Weights of a small transformer language model.
Size: 15 layers, width 256, MLP 1024 GELU, vocabulary 4096, 14.9M parameters.
Architecture: learned positions, tied embeddings.
MLP neurons of a small language model. Each row is named by its layer, matrix (down: output weights) and neuron, and shows model dimensions 128-255. Each number is 128 + 24 x the weight over its row's rms, rounded and kept within 0 to 255.
A block is one neuron, or neurons of one layer that tend to fire together. After each block is what it responds to, as a language model described it from the Wikipedia text at the highest values.

L6.down82 [109 126 146 160 171 114 173 128 123 119 140  83 102  96 127 140 125 147 147 119 128 129 115 121 140 127 111 131  92  79 125 121 132  87 127 151 176 137 146 102 167 140 114 169 142 137 116 148 143 125 141  93 169 122 167 145 145  90 129 163 146 121 133 168  95 158 165 163 126 154 116 146 155 121 124 154 135  91 127 120  97 111 101 151 149 114 203 102 122 112  89  96 128 106 134 137 146 125 118 139  91 132 173 138 106 134 142 151 134  85 112 147 147  74 115 142 111 117 112 133 142  95 137 151  89 119 132 133]
L6.down161 [163 126 119 136 136 125 182 143 129 134 154 173 104 122  91 112 132  88 138 133 142 117 121 137 171 110 120 150 148 110 125 121 159 146 134 116 132 144 130  89 148 127 101 152 148 146 103 131 113 113 188 126 171 100  92 127 113 127  94 128 140  71 143 152  85 181 126 126 102 157 159  90 124 136 128 111 127 137 124 116  87 115 123 158 134 121 171 107 136  97  92  96 117 118 156 137 116 125 108 151 128 140 117 132 117 101 115 129 156 134 132 113 120 150 133 193 130 140 120 113 128  84  96  66 139  96 153  81]
L6.down178 [171  94 141 134 146 139 114 167  94 144 187 172 127 142 101 143 135 172 149 124 121 103 121 173 126 124 155 103 130  87 170 115 134 153 138 106 126 121  98 114 175 112 104 147 173 103  82 135 141 111 126 131  80 120 155 186 128 122  89 131  99 148 163 129 128 125  95 126 104 130 126 152 123 137 163 152 137 105 130 151 113 159 117  94 127 100 126 126 101 142 108 132 119 168 132 124 158 170 139 100 170 158 205 140 139 117 114  95 124 190  92 119 160  96 172 139 119 126 115 119 127 137  90  85 152  89 140 129]
L6.down209 [129 147 108 109 163 152 109 177 167 101 137 131 137 109 122 147 100 100 129 160 104 111 117 118 135 121 150  89  99 129  99 173 162 121 153 146  78 157 186 112 141 147 156 114 149 123  76 129  91 133 145 162 169 104 130 159 118 155 129 121  83 120 132 143 125 143 115 158 138 108 101 148 115 170 109 126 144 133 116 143 108 106 155 151 161 130 174 129 134 132 146 123 188 120 129 103 114 118 108 132  96 110 162 156 154 115 148 134 129 116 115 132 127  78 126 146 119 108 164 127 118 115 105 121 129  90 154 165]
L6.down229 [183  99 127 153 127  75 147 119 117 173 134 117 139 159 148 159 118  99 116  95 123 136  78 131 141 106  87 158 154  82 128 124 142  93 167 106 155 125 114  94 114 143 160  98 111 159 104 130 152 118 108 116 124 115 103 127 134 182 122 101 116  71  95 147 107 134 114 104 148 147  95 114 125 138 115  92 117 137 171  98 126 135  76 141 167 101 133 122 118 152 117 149 180 139 141 160 123 146 137 123 129 145 153 144 154 135 109 160 139  81 122 150 128 127 114 142 107 124 115 138 184 105 120 136 150 138 150 113]
L6.down290 [122 102 113 116 120 137 180 157 106 113  52 201 136 155 104 121 134 119 127 124 147 130  98 127 165 154 172 128 162 120 144 103 128 124 154 159 100  91 167 126 125 164  71 125 107  88 121 166 118 143 156 122 147 153 122 125 150 150 132 101 193  73 117 145 146 124 116 138 127  99 135 168 124 137 139 145 134 150 119 120 140 148 102 157 132 134 156 135 136 129 171  84 130 113 129 110 144  71 125 132 136 116 137 133 147 163 110 160 126 103 159 157 147 138 120 149  81 146 116 115 115 118 123 135 165 135 101 126]
L6.down338 [133  85 111 163 116 158 159 153  76 122 126 105 160 160 150 137 110  75 138 106 149 133 172  82 121 142 143 159 110 123 135 132 127 145 116 114 132 146 124 154 140 129 144 112 136 150 128  84 133  93 135 166 121 134 120 147 117 137  96 143  97  46 146 177  89 111 109 157 135 124 154 114 102 133 149  91 119 115  91 136 114 110 130  99 136 128 167 128 120  74  87 138 151 123 142 127 164 151 133 141 136 155 141 130 136 109 131 180 129 151 114 108 120 136 119 115 105 114 146 150 103 120 121 116  82 131 136  92]
L6.down341 [130 168 139 110  74 152 142 137 109  87  87  98 152 109 140 147 115 114 113 143 122 150 133 131 139 146 155 103 102 121 117 158 112 163 138 106 126 117 168 120 138 142 171  97 104 165  58 119  94 125 139 106 131 108 142  92  97 142 115 124 112  97 151 163 180 115  94 165 131 116 120 107 100 158 132 152 133 151 125 119 132 133 173  95  75 164 149 157 126 105 152 112 119 137 169 128 117 140 155 137 114  98 118 132 130 153 141 157 166 158 108  75 117 114 117 140  92 155 148 147 172 148 111 106 163 117  93 107]
L6.down443 [147 135 164 107 130 105 143  97 160 122 101  98 130 115 136 110  74  95 130 144 148 112 122 125  70 159 124  99 141  90 137  88 142 120 115 143 128 141 119 141 124 141 102 114 131 139 128 142 164 140 105 114 133 104 122 152  83 143  99 105 133 100 102 130 117 131  92 119 122 161 153 152 163 119 166 104  63 179 134 111 107 139 114 143 133 134 175 110 129 114 153 140 126 141 141  85 119 185 134 119 117 138 129 144 121 154  91 174 173 137 156 107 113  91 104 175 113 139  98 156 140  74 172 125 169 100 125 109]
L6.down457 [153  99 107 111 125 116 120 118  99 128 150 107 142 107 144 125 104 125 138 128 147 114 116 102 125 133 156 110 118 101  81 172 105 138  91 132 115 114 126 120 118 113 144 151 140 116 135 172 101 126 122 151 138  86 165 147 110  97 152 107 132 123  90 128 115  97 123 107 137  88  76 138 141 122 144 144 169 120 132 153 163 137 130 142 167 144 124 101 149 139 165 103 147  98 135 112 131 117  92 138 137 148 167 153 120 163  98 150 120 101 149 120 138 119 144 164  83  89 126 122 162  78 101 113 153 116 156 141]
L6.down500 [ 73 140 134 120 118 147 146 135 133 121 113  92 121  92 120 147  74 133 143 128 108 142 141 139 148 121 167 119 112 152  85 147 141 127 147 121  91 123  95  92 110 122 126 116 141 145 149 106 109 125 167  49 158 143 133 141 109  83 113 130 130 173 107  97 106 130 110 175 127 146 131 141 131 109 167 104 132 105 147 125 123 107 114 146 125 126 130 121 122 126 106  70 112 116 139 171 198 126 110 164 105 102 115 164 127 144 116 167 155 126 124  88 151  84 134 148 136 163 174 139 131 127 141 104 113 148 118 161]
L6.down712 [158 102 177 127 128 126 116 123  94 147 121 146 130 155 119 112 125 131 136 123 106 171 128 122 147 101 140 136 101 101 122 118 149 109 140 116 127 146 101 123 100 111 114 128  88 125 156  82 113 122 150 103  94 139 122 108 131 149 116 147 110  96 141 169 110 112 143 103 114 137 116 185 106 122 110 104 129 149 115 151 103  89 138 111 167 125  97 142 134  97 127 114 130 104 180 126 170  99 103 152 147  99  92  80 157 103 143 132 199 115 130 154 101 157  96 137  93 156 116 105 111 118  88  92 163 129  77 112]
L6.down723 [141 106 158  78 125 122 167 170 110 123 144  98  92 140 126 131 132 154 147 123 152 108 164 126 111  95 124 146 127 113 138 139 157 151 136 101  97  96 111 129 110 120 150 111  99 145 173 126  87 107 144  99 144 132 150 146  84 118  89 127 142 122 148 161 113 126  84 101 118  92 178  88 127 141  94 188 113 102 112  99  99 120 152 153 117  71 163 115 138 121 138 122 147 149 103 155 134 136 147 123 100 184 130 127  97 117 157 145 127 101 133  89 100 113 134 125 161 135 145 151 141 156 118 148 134 134 147 142]
L6.down821 [107 158  94 147 119 132  65 118 126 115 124 114 103  92 108 164 116 172 140 129 179 108 127 112 140 119  91 149 134  91 130 143 138 143 171 107 153 160 107 108 102  81 114 144 155 118  98 105 130  95  95 115 150 164 139 178 124 136  88 131  78  95 142 131 145 158  85 104 119 148 127 114 157 119 121 141 127 122 108  90  94 135  91 117 163 105 121 112 142 128 101  95 135 160 131 203 110  72 101 111 119 105 109 112 126 122 134 128 162 149 171 122 141 151 123 118 116 130 111 130  99 130 103 109 139 128 147  99]
L6.down832 [161 106 119 143 114 111 156 130 152 134 218 132  88 111 119 108 124  91 107 123 184 100 105 115 113 155 115  83  91 167 115  96 149 145 102  96 131 164 145 111 147 140 117  96 100 138 164 161 145 178 141 113 104 170  91 157 144 105 152 152 148 122 131 127 126 141 123 130  66 147 132 108 143 133  99 138 120 142 115 170 123 119 128 121 160 128  90 141 155 103 135 149 152 111 132 144  81  94 113  76 152 137 153 101 106 150 142 155 134 158 139 109 132 142 127 100 110 164 141  87  93 137 128 102 121 135 162 171]
L6.down938 [143  78 161 157 137 115 136 158 155 144 144 146 102 128 176 119 141 108 134 119 164 176 127 132 111 155 128 177 142 105 105 107  99  97 122 135 144 123 101 113 161 125 128 100 109 124  91 119 145 147 120  71 148 130 154 130 122 109  82 145 114  87 148 146 127 138 134 116 123 138 147 140 128  92 137 131 113 159 126  64 116 110 142 112 137 150 139 121 132 128 133 152 147 152 141 100  91  88 136 100 116 174 134 111  84 113 109 156 146 129 126 143 128 110 117 157 160 144 135 166 150 133 144 141 107 155 167 156]
Responds to: Opening parentheses or quote marks right after a name or term, introducing an acronym, dates, translation or gloss, as in OSERS, born 1997, 2010.

L10.down295 [150 145 107 145 157  89 116 140  53 126 160 105 145 109 121 182 125  96 123 102 102 162 124 100 181 134 152 120 121  97 127 155 121 140 139 122  86 112 143 174 107 156 145 110  95 117 113 140  97  91 143 136 161 105 104 104 110 140 132 113 118 137 165 163 139 145  99 150 143 128 117 146 162 119 143 106 164 160 123 108 112 138 154 124 172 142 153 109 146 112 106 105 146 111 136 132 135 109 105 114 127 144  78 112 116  77 149 154 134 157 103 168 132 168  96 121 143 147 165 137 157 146 130 121 108 107 111 120]
Responds to: Opening parentheses after a label in lists, tables and infoboxes (Decision (, Population (, Quarter-finals (), and the space before the day number after a month (June 18).

L5.down3 [124 101  84 108 160 128 129 178 148 124  40 120 102 114 120 112 123 141 124 120 133  97 152 118 148 106 123 114 141 126 114 116 147  91 148 169 144 119 157 140 120 162 123 138 127 164 182 133 143 130  78 108 121 142 169 112 105 113 109  92 162 111 135 110 144 144  93 126 140 102 115 145  85 131 147  76 127 108 152 157 115 135 102 131 128 153 131 172 123  96 138 162 168 127 135 140 153 154 133 165 125  67 144 118 137 113 158 200 116 160 114 127 103 145 121 125  71 124 116 114 141  96 105 154 102 133 126 147]
L5.down35 [ 91 106 120 122 133 155 101 109 119 141 155  98 136 118 166 131 142 126 139 107 155 126 140 167 165  84 103 114 125 121 104 105  76 162 157 138 134 121 102 148 156 134  85  90 101 115 116 121 148 129 146 132 157 136 148 136 126 169 126 125 120 148 164 165 148 144 127 120 145 147 150 130 137 134 124 129 178 113  97 117 127 139  98 152 138 116  86 124 121 121 156  82 148 143 148 129 169 154 121 146  71 112 125 141  64 133  99 108 127 141 101 115 134 155 124 125 161 165 110 117 108 127 137 121 107 163 120 100]
L5.down113 [107  94 121  88 120 154 126  98 135 146  80 125 118 104 190 108 120 139 105 158  82 122  89 124 113 122 132 122 106  95 138 113 106 102 100 123 134 168 137 144  91 130 141 133 153 177 154 158  96 147  93 129 136 125 128 130 119 150  85 120 100  98 115  44 128 158 124 125 148 127 140 147 103 148 149 146 134 123 142 189 139 112 112 122 138 137 167 126  95 159 132 115 158 124 171 138  99 149  91 122  81 124 124  81 140 118 115 173 166 121 131 149 112 132 106 133 124 155 178 141 171 102  78 149 120 156 113 125]
L5.down681 [138 120 107 145 109 160 104 136 117 111 117 127 134 161 121 158 112  81 115 155 113 122 122 131 137 102 141 100 144 139 156  81  98 167 112 174 151 136 133 185 117 116 157 106 184 104 120 201 135 136 145 200  99 132  83 141 176 128 146  99 127 117 112 133 152 119 162 105 136  96 121 162 139 152 155 128 142 121 136 151 136 118 158  78 129 147  94 117 126 130 107 117 118 130 112 103 144 114  90 142  80 159 147 109  86 133 110 118 161 102 139 146 157 119 137 107 102 147 164 144 126  84 107 116 158 114  97 103]
Responds to: Conjunctions and prepositions that open a new clause after a comma or sentence start, e.g. while, although, which, but, where, with.

L6.down36 [125 105  95  91 100 112 146  78 112 110 133 111 143 163 138 133 119 121 103 149 122 103 106  99 116 124 100 118 178 137 102  89 140 144 165 132 146 146 137 137 152  97 152 113  94 109 141 177 126  87 128 132 124 116 153 137 129 144 115 167 172  98 118 172 111 166 105  59 139 119 131 105 132 128 117 118 108 149 143 129 113 102 152 143 135 163 151 135 115 138 138 144 111 104 145 132 102 130 124 158 144 114 113 129 129 144 133  79 120 100 139 121 135 109 154  90 127 146 155 123 116 157 139 161 150 166 103 111]
L6.down160 [119 153 185 101 124 145 158 126 132 153 139 134 138 109 120 142 124 147 153 105 132  93 153  73  97 142 150 104 186 126 143 112 132 127 129 126  89 118 155 152 149 133 136  96 151 115 135 165 139 132 137 112 143 102 101 104 125 112 131 150  92 122 121 125 122 127 119 136 127 164 100 157 126 135 123  99 108 116 104 115 110 122 137 114 132 182 132 109 134 134 135 138 144 173  77 110 116 125 120 141 120 136 102 168 143 142 117 113 109 127 135 143 135 119 144 115  93 149 152 135 118 128 186 129 111 103 161 154]
L6.down238 [136 147  98 142 155  80 130 106 113 181 103 144  98 155 136 115 172 132 120 151 125 125  90 153 159 148 144 125 120 164 116 115 103 144 135  65 113  93 133 124 128 140 167 106 137 132 140 101  63 140 156 110 150 141 131 130 163 154 138 116  86 118  94 149 103  96 100  96 128 129  97 144 108 105 141 110 102 117 134 156  94 129 124 135 118 105 123 154 115 102 107 140 109 117 187 152 142 122 105 115 138 112  84 130 141 132 114 178 111 145 112  73 138  98  95 136 164 154 110 138 124 123 124 118 114 132 161 128]
L6.down329 [131 108 118 157 120 120  99 178 130  83 116 140  83 124 120 139  89 117 142 155 135 155 143 121  88  99 155 126 140 116 115 119 146 119 156  55 103 147 152 133 178 135 129 141 121 124 124 140 129 164 137 157 167 124 128 150 112 162 105  88 128 122 148 116 110 114 132 163 110 133 122 131 107 150  86 158 113 159 125 151 170 118 159 137 138  84  97  83 152 129 148 138 109 135  92 133 146 118 135 128  87 135 115 121 173 138 133 110 102 151 114 156 119  85 126 133 119  85 127 150 151 131 123 159 155 148  62  99]
L6.down371 [186 107 109 135 122 109 114 165 147 119  89 144 138 126 144 163 155  81 151  93 102 112 110 132 125 114 138 151 119 102 144 112  71 113 138 129 119 134 112  99 152 115 112 143 111 108 162 145 100 128 142 133 136 134 150 132 118 155 166 136 117 162 112 112 137 162  92 135 135 130 122  90 132 124 153 139 125 144 161 104 125 132 145 166 139 130 134  96 137 154 203 105 142 105 124  87  91 189  75 118 141 177 121  99 168 127 120 149 133 109 155 140 128 139 121 146 139 132 153 147  68 121 134 123  92  77 149  95]
L6.down384 [170  90  82 113  93 171  70 110 116 160 114 131 111 108 120 178 106 110 135 141 148  96 126 142 139  96 118 139 176 185 151 123  84 181 123 136  98  96 100 108 123 120 118 139 151 145 111  64 138  64 143 148 166 127 136  98 119 139 125 145 114 108 147 122 147 140 111 113 129 115 111 130 130 114 121 123 142 117 139 115 161 150 124 140 118 121 127 113 121 140 101 141 117 115 136 107 125 164 155  92 143 125  98 113 108 183 129 176 141 137 141 124 113 138 124 114 114 114 176 150 145  52 148 131 148 118 121 159]
L6.down399 [129 161 160 125 123 177 157 124 136 134 104 113 133 127 150 106 140 130 105 129 102 136 139 135 119 111 103 161 147  96 124 103 115 139 109 163 142 158 119 137 106 125 151 105 112 105 157 136 120 143 142 181 119 109 132 130 123 116 160 107 129  96 159 198 122 140  77 107 115  82 144 159 156 136 167 117 140 103 148 156 142  86 139 105 148 123 124 112 119  96 119 130 146 115 106 112 121 116 109 103 129 124  77 135 138 124 127 139 139 100 146 136 145 139 144 114 145 119  68 128 107  98 165 120 147 101 111 205]
L6.down459 [128 156 117 121 126 136 173 157 110 127 127 162 100 185  90 126 140 113 130 148 104 121 129 110 112 141 142 123 147 134 116 128 117 120 153 142  96 130 146 104 137 116  89 151 113 165  97 117 116 153 134  94 105 110 130 109 143 146 135 147 106 104  90 128 160 137 137 113  98 125 157 110 160  96 180 158 101  97 160 122 170 123  90 137 130 103 176 157 105 129 105 134 151 156 180 118 104 126 107 131 196 118 113 105 113  97 171 129 117 145 118 150 149 125 141 114  88  84 176 115 107 101 139 146 153 137 162 106]
L6.down516 [123  89 105 110 158 188 132 108 164 150 140  65 107 125  93 123 105 131 116 122 120 126 121 147 133 161 149 123 127 132  91 129 131 120 110 159 150 158 112  98  79 128 152 162 153 144 105 106 136 112 111 109 162 152 170 131 112 130 106 115 118 106 123 108 112 140 127 133 121 112 129 114 125 141 110 124 140 117 131 135 114 163 166 162 108 150 162 120 120 144  82 110 115 116 142 113 155 121 114 138  99 149 165 117 157 121 124 149 105  85 135 141 120 113 128 157 111  80 112 126 123 125  92 141 174 148 138 131]
L6.down543 [108 151 139 119 157  94 128 116 188 134 132 157 132 137 158 118 101  89 131 183 179  98 128 117 111 138 102 149 126 111 152 115 102 115  81 108 133 109  91 161 149 100 105  94 119 146 136 165 102 136 151 154 120 147 166 147 135 144 147 171 168 122 170 158 143 185 139 123 143 120 106 132 163 110 139 103 130 181 144 105 148 156 130 139 130 164 145 138 139 140 129 157  97 171 144 156  88  97 151 128  85 136  93 137 127 158 104  94 128 145 135 115 109 113 130 110 138 164 120  92 137  76 134 163  93 145  81 116]
L6.down547 [119 117  99 152 108  86 130 158 136 145 113 163 128 102 137  87 105 146 131 111 104 150 144 118 154 132 158 149 108 113 153 111 142 157 146 141 115 118  94 184 114 133 138 133 117 162 105 127 134 149 106 113 129 100 125 159 123 150 108 119 149 134 153 140  87 144 115  91 117 193 136 154 137  86 146 110 125 129 159 117 149 131 143 178 179 122  94 114 140 132 113 100 161 150 140 150 100  96 110 131 102 117  90 102 109 125 134 146 197 101 139 111 111 137 123 158 142 145 138 125 122 167 118  78 204 120 114 120]
L6.down561 [119 143 122 129 121 107  83 109 191 169 142 114  70  84  92 139 103 103 145 129 132 104 123 158 112 109 119 120  86 133 116 132 118 131 140 170 144 135 159 135 136 176  98 179 130 125  97 164 146 121 106 142 108 140 116 164 169 146 129 124 142 117 166 140 146 125  81 161 172 146 135 136 139 115 148  90 181 109 114  80  99 137  93 134 113 176 178 141 135 123 111 132 143 118 112 110 165 168 129 133 130 121 142 143 145 120 125 132 113 120  97 126 126 133 123 156 152 153 107 116 136 117 125 127 138  87 119  99]
L6.down685 [101 105 127 146 144 158 115 125 139  92 108 172 137  82 133 119 120 185 158 195 160 139 121 150 139  85 125 130 153 114 142 119  74 165 138 147  71  99 117 145 141 127 140 147 132  80 116 151 127 167 140 118 107 115 130  84 141 125 101  71 115 105 154 119 120 104 138 117 133 167 142 143 106 103 119 137 138  98 122 119 118 115 163  81 144 164 209 140 136 101 147 117 170 162 145 117 121 125 169 165  91 123 155 141 128 132  98 140 129 126 138 100 126 159 103 130 154 125 152 116 164 120 173 131 119 165 122 137]
L6.down714 [118 134 121 124 145 146 149 103 129 163 147 131 125  96 124 138 135 171 115 120 135 115  96 116 116 170 154 123 111 127 129 138 111 135 112 152 155 107 131 109 142 161 155 135 100 147  83 122  89 135 101 142 156 106 135 105  89 126 128 107 121 160 145 116 183 121  92 140 125 117 109 107 113 105 159 154 134 121 163 192 113 107 115  89 118 120 149 150  89 152 111  88 136 167 166 154 136 123  98  91 168 125 147 129  51 111  99 113 132 110  98  85 109 123 152 165 104 145 133 157 123 120 154 129 125 130 133 123]
L6.down736 [122  86 105 106 167 109 141 159 119 113 105  81 133 165 152 125  98 123 120 167 125 131 154 154 137 136 124 119 140 115 129 106  95 141 139 130 103  83 130 123 121  95 135 195 109  88 129 169 134 139 129 147 143 166 108 140 110 124 144 134 151 165 100  89 135 167 124 133  92 115 139  97 107 146 123 144 103 207 124 128  72 123 111 108 120 127 119 126  94  69 151 105 124 119 110 128 129 153 102 103 112 152 143 146  91 145 139 133 151 140 137 106 129 162 162  94 103 178 139 151 110 138 112 133 108 158 106 141]
L6.down777 [135 127 143 120 117 146 113 130 146 131 115  95  98 154 165 155 119  70 143 152 124 102  83 139 109 118 139 169 108 126 126 126 150 114  97  88 119 157 121 131 142  80 122 128 140 148 149 146  92 181  56 105 148  74 142 139 109 140 153 111 142 134 144 132 127 107 129 172  86 118 150 149 124 122 150 116 150 165 140 122 144 121 112  87 123 121 135 110 169 136 133 116 144 113 111 155 144  99 131 134 123 100 106  92  95 113 148 152 147 129 129 151 155 153 104 108  67 143 128 101 143 128 134 150 130 149  96 123]
Responds to: Seconds digits after the colon in track-listing or match times (3:03, 4:18, 5:00), plus "ology" in "singles chronology" and scattered mid-word pieces.

L5.down486 [159 138 108 130 141 147 133 145 120 108 143  50 120 135 147 123 125 112 124  99 164 113 133 155  89 147 127  87 113 158 198 125 118 134 139 115 163 124 149 109 160 165 152 142 154 152  93 162 138 124 165  95 142 143 133 125 133 152 130 140 124 154 111 130 134  96 145 104  78 143 173 128 158 129 134 149 145 107  74 111 146 158 141 160 145 143 141 139  66 107 136  89 132  87 131 100 147 126 133 153 105 125 126 166  85 132  78 104 137 108 133  93  87 112 113 164  98 151 130 110 126 122 110 140  87 118 154 142]
L5.down518 [120 108 152 124  92  95 142 138 130 138 130 101 136 150 126 136 159 131 166 142 103 120 136 125 141 134 130 122 127 101 164 116 141 133 109 121 125 148 168  89 112 113 141 137 171 129 150 134 141 109 100 163 136 124 137 138 127 115 108 166 128 115 127 103 128  96  97 166 112 133 166 152 143 144 131 134 104 100  80 153 150 114 155 161 147 133 143 156 155 118 112 117 160 122 139 126 178 178  99 150 126 126 118 171 114 162 137 138 119 141 134  86 145 159  80 132 120 117 113  96 124 108 122  88 114  94 173 144]
L5.down668 [138 104 132 150 128 164 196 148 138 122 128  87 120 100 129 142 130  92 166 116 124 159 125 100 130 169 119 145 121 112 106 132 165  98 122 135 160 148 171 145 135 127  81 124 119 110 132 134 132  36 137  69 151 124 113 138 116 121 104 148 128  96 160 111 139 129 126 142 122 125 152 121 127 139 187 119 128 125 124 100 134 101 142 128 135 135 169 127 113 116  95  99 132 126 131 148 125 137 147 129 153 162 166 140 106 173 144 135 116 105 119 113 130 146 137 134 106 134 154 150 136 131 124 112 150 128 104 125]
L5.down911 [134 101 108 103 137  94 195 140  83  98 128  84 128 110 120 118 136  95 138 149 162 149 161 111 130 118 158 122 109 148 136 112 149 131 102 145 116 116 113 123 148 109 120 156 100 169 102 111 113 122 158 143 142 128 153 138 128 187 125 136 112  62 107 134  96 129  92 150 110 149 114 139 148 127 154 109 118 113 115 111 107 114 135 120 123 132 178 163 134 102 115 156 132 145 145 120 147 156 160 106 126 121 125 159 140 136 144 196 144 138  87 130 118 150 107 110 167 137 136 162 131  92 128 127 110 114 148  97]
Responds to: Odd first pieces of words, especially a lone "e" after "an"/"the" (eleven, earthwork, eaves), and " (" opening a parenthetical after names or titles.